{"activation": "gelu", "norm_eps": 1e-05, "tie_embeddings": false, "init_std_o": 0.0395, "init_std_down": 0.0395, "weight_decay": 0.18, "decay_fraction": 0.725, "decay_shape": "linear", "train_tokens": 112200000}
MLP neurons of a small language model. Each row is named by its layer, matrix (up: input weights; down: output weights) and neuron, and shows model dimensions 0-159. Each number is 500 + 25 x the weight over its row's rms, rounded and kept within 0 to 999. Numbers have three digits each.
After each neuron's rows, "fires before" lists the tokens most often just after its 100 highest values on Wikipedia text that the model never trained on.

L3.up138:509541522515485512497523521507531483505445533522485497492527573499492550528503503492482514504522459516462481477530538481517487480465474476495462528507423471523519492506544525506517490477518526509506494479563488454522461455511510501487463499542486486501512519526531493489504486474471481505478526539528497490535483502509542509478475531483473515487543469483500513485534444514457485535500526499490501504495481501479469456523523517479490446496482498522504458507510514507489483473492495
L3.down138:544534526512516551511456509492494508488529512504492526522525537489484524517478475515507495510480463515479497490541503543520528471497470502517429493505446463530530500499530527494470494505497508522492537484546509456518481470496493519502503522529476508514483536499502493483497481486481515524504497525481463488574466507502509500520513527533475498478505476511509444513499527485489494493505498494528504499501462493498487502508483476404500468480521522513523463497502491493444422464528499
fires before: "\n", "C"

L2.up45:470527502515488504511539520521443528524459515504476551529506516507548519504518470541528510507473500487503524497498517492499471478527505498474453513497451462451518517487528521521510478525543525541545485448515514523486474492471489516486489516520493473485497513545484444493499492477475524520513487507525531509540492527497497484520453486510472525533502470493492497497491447502548495461479474512475476523490507537468522489539492489494541475522417493494544489504507500513500495536497501
L2.down45:496516510516515497521528479493473502507481469515366527529529508505552480518502492487549472519469492476503514492468521506518508465509528509484442470512488435500516512493506540493506515511537508509524498482515515515472475510493495511471477510537478465486489526520494449476508499470486517467495486506519574518554465517518500491506474496480486539501504516484515521490504446522515485489451477508456521517502495521499490479525494498469531492511476504472537490498492491516502470509498515
fires before: "ong", "-", "th", "\n", "ge", "le"

L2.up182:544503503509488533499517497505463523546475465510471517520487555511523510562502477499495506552499509489468476523514521483489497499491445490484439509461484444498512507489533485477496485518500493530526473456538503484498515475512540485501490500533507496485527551527480481501482521474488517496495506476542529513537512506501453507493458493555449531492553468502506545480496475509503468475477511521474536482511479548478523481547504506470506523527519520503497472534501502479503478549498490
L2.down182:553486479515506518504519513484476503491499480526416500511488525451542499572482497479502465542492498514500484538480526514511496495536476482485453494487497407495504492508517499489507498541507469527492495472532519493481476515518509492518477499511488507512494560500478502501466480454502523503489498470548519511568490492488449522510502496507486508525568481507498515495503487488525498495461465535478556492512501492486517488524483504461514468498500500513461473537486499488468471514505488
fires before: "\n", " 1", " f"

L3.up122:476532525508496517512450496533437538513473441502482497519491492523541487492515512491512501501476482468487503579490519541536511498498552541479470495472474491472496505493512531532516472543484526514498455459515480486464433497527467532503499519499489478510477492510498526488489470444496470469505524489538531511509547507513512495505554511505483540487472458472496514477540534499519540465512525493454522502535500525498497515488531532495494512492508516497525515495512492479503492504477518
L3.down122:477524510499544521573518513509496465541519467490445458515443453481492503506490501490522482506489509490466507520465484502493522527532513460489516507497496453494476546477492499504513480482503509524504514477517493516498477510494513516503498507535489472543454480480514468498505493476485449490496502478502527496558516505535496441529511505516491510510474470465515480539501467474454524480519494447503518501561545544478498508506480504457528495485563505491500493508506476451489496519506533
fires before: "ong", "-", "b", "re", "th", "le"

L6.up54:532520529504487499471525481502516491535429522536476464547539527527493560493526505479503475496525496498473482523553471502495496483455469443502480506481478467513507466543539496509510479490504535533484465467496503474476493485487559511518466525514481505523514486514506506492494494503462507493518496563538499503537519508525516492489456488508465495488533465435509492452504486568513525508491513497501499520510489514474475479499501502489524481509487449503502496509520523510482457491504543
L6.down54:528510501489484511503501479456466534518501489540518501562495509494490482517497498475509513523483482494496477523505523523510497498492462484513508502493501487525539477513514527482467518537462472515483529491519506452509475502495534495483493510523453516522544522505495546488547518451486463481490501504500461521577510470501483508515467527553472485494496445519522525475492466519497560499501512507496514449570475465467464510462478506454488512498486521541486476499496485525512451472519506
fires before: "\n"

L2.up31:514496481520500527499498482520504526517445506525460522519539533529552532552497493480525502501500521493476478533507531501522508504478467487491483540489471448491514514505549521444500474496509529513530491453524480462515506467517489494542474488508481482465501519536473486538497493471494543483451492498545501456525488530493500517497455515536478527509509429481492543472498485512485483496500489509474521520520489533494532489524547513499474539500475535470490478545511516518475459513495503
L2.down31:547491477505522516488506493476495504488466485561399505485520502480526521565498491462504487524505498480494506545501501537523483482516495498491480517514482410474515517503527554462505497514518506524491519474522487484497513517520505495515499464518484483494503533537465524507489478461508544479474509489524519473559467511494489545519511511530513498504549462503500521504507479524492495494440473496442536494518511498498528506505507523470506510490474515496499493546506499515468464478497518
fires before: "\n", " 1", "b", " f", "ment"

L3.up80:529494503545497559521511480506462490538497507512478539514453546526516561505507498481492509517443480482478515509529538481491544467459461501501464537453523480476554493522537512489501487481481536475498484468490469473477457485483559493492465512498491510532527532502510481495504491492536527517513467518524511482513533487517502479498476463487476515495505487479497527505452479510539524495490478496484483531530479526476489475536500506483526492493466491488521493535561518531478464501496477
L3.down80:512475497505486534529510486515474516542491529567457507534470521511475545524498510503426513498453432509490475517550528508524532466490463496506477473469526489473504507493555511463513516500475485508499543472471536465505482508499503468486529501530458528517539511486505470497480512517507480493506488509488478513558527508524544516506484510515490474487480491463532491510470484506486536505496497494524472516530501507498475472503507485477484490473482495445499493514534456506520440468508502
fires before: "\n", "et", "F", "C", "S"

L2.up305:509488513517520541504534517487445486529487471531475525538500538526520521513515454483478525525489505497503496511523498469495508480436469475480490494475505465509506496547531524476493509502519503510482487449539500457525496435471561514513460503501480520486526531511498482455487499506497510492490472549526512467485486511514480481526457466523502495529524524523475525449480468526531519488503540517487517531508489529506486479517481518492540524490451479492481490520553526525509459529468506
L2.down305:510484510542510538516516480481436512514495487505436542500516509506493539515511473491458519531472461497506489493529520485555503500448442502486490460481514481515523473548531509492516543524519483492466501476507524480519497546461536504495523547500476518517503505505465469476474482495519477436514510512523531483561500459519499523505492491528484465514473530482514496477489482509475497501481531485501555495544484525504491478511494487468494512503486504506493481527504516520490444472457525
fires before: "\n", "et", "any", "le", "os"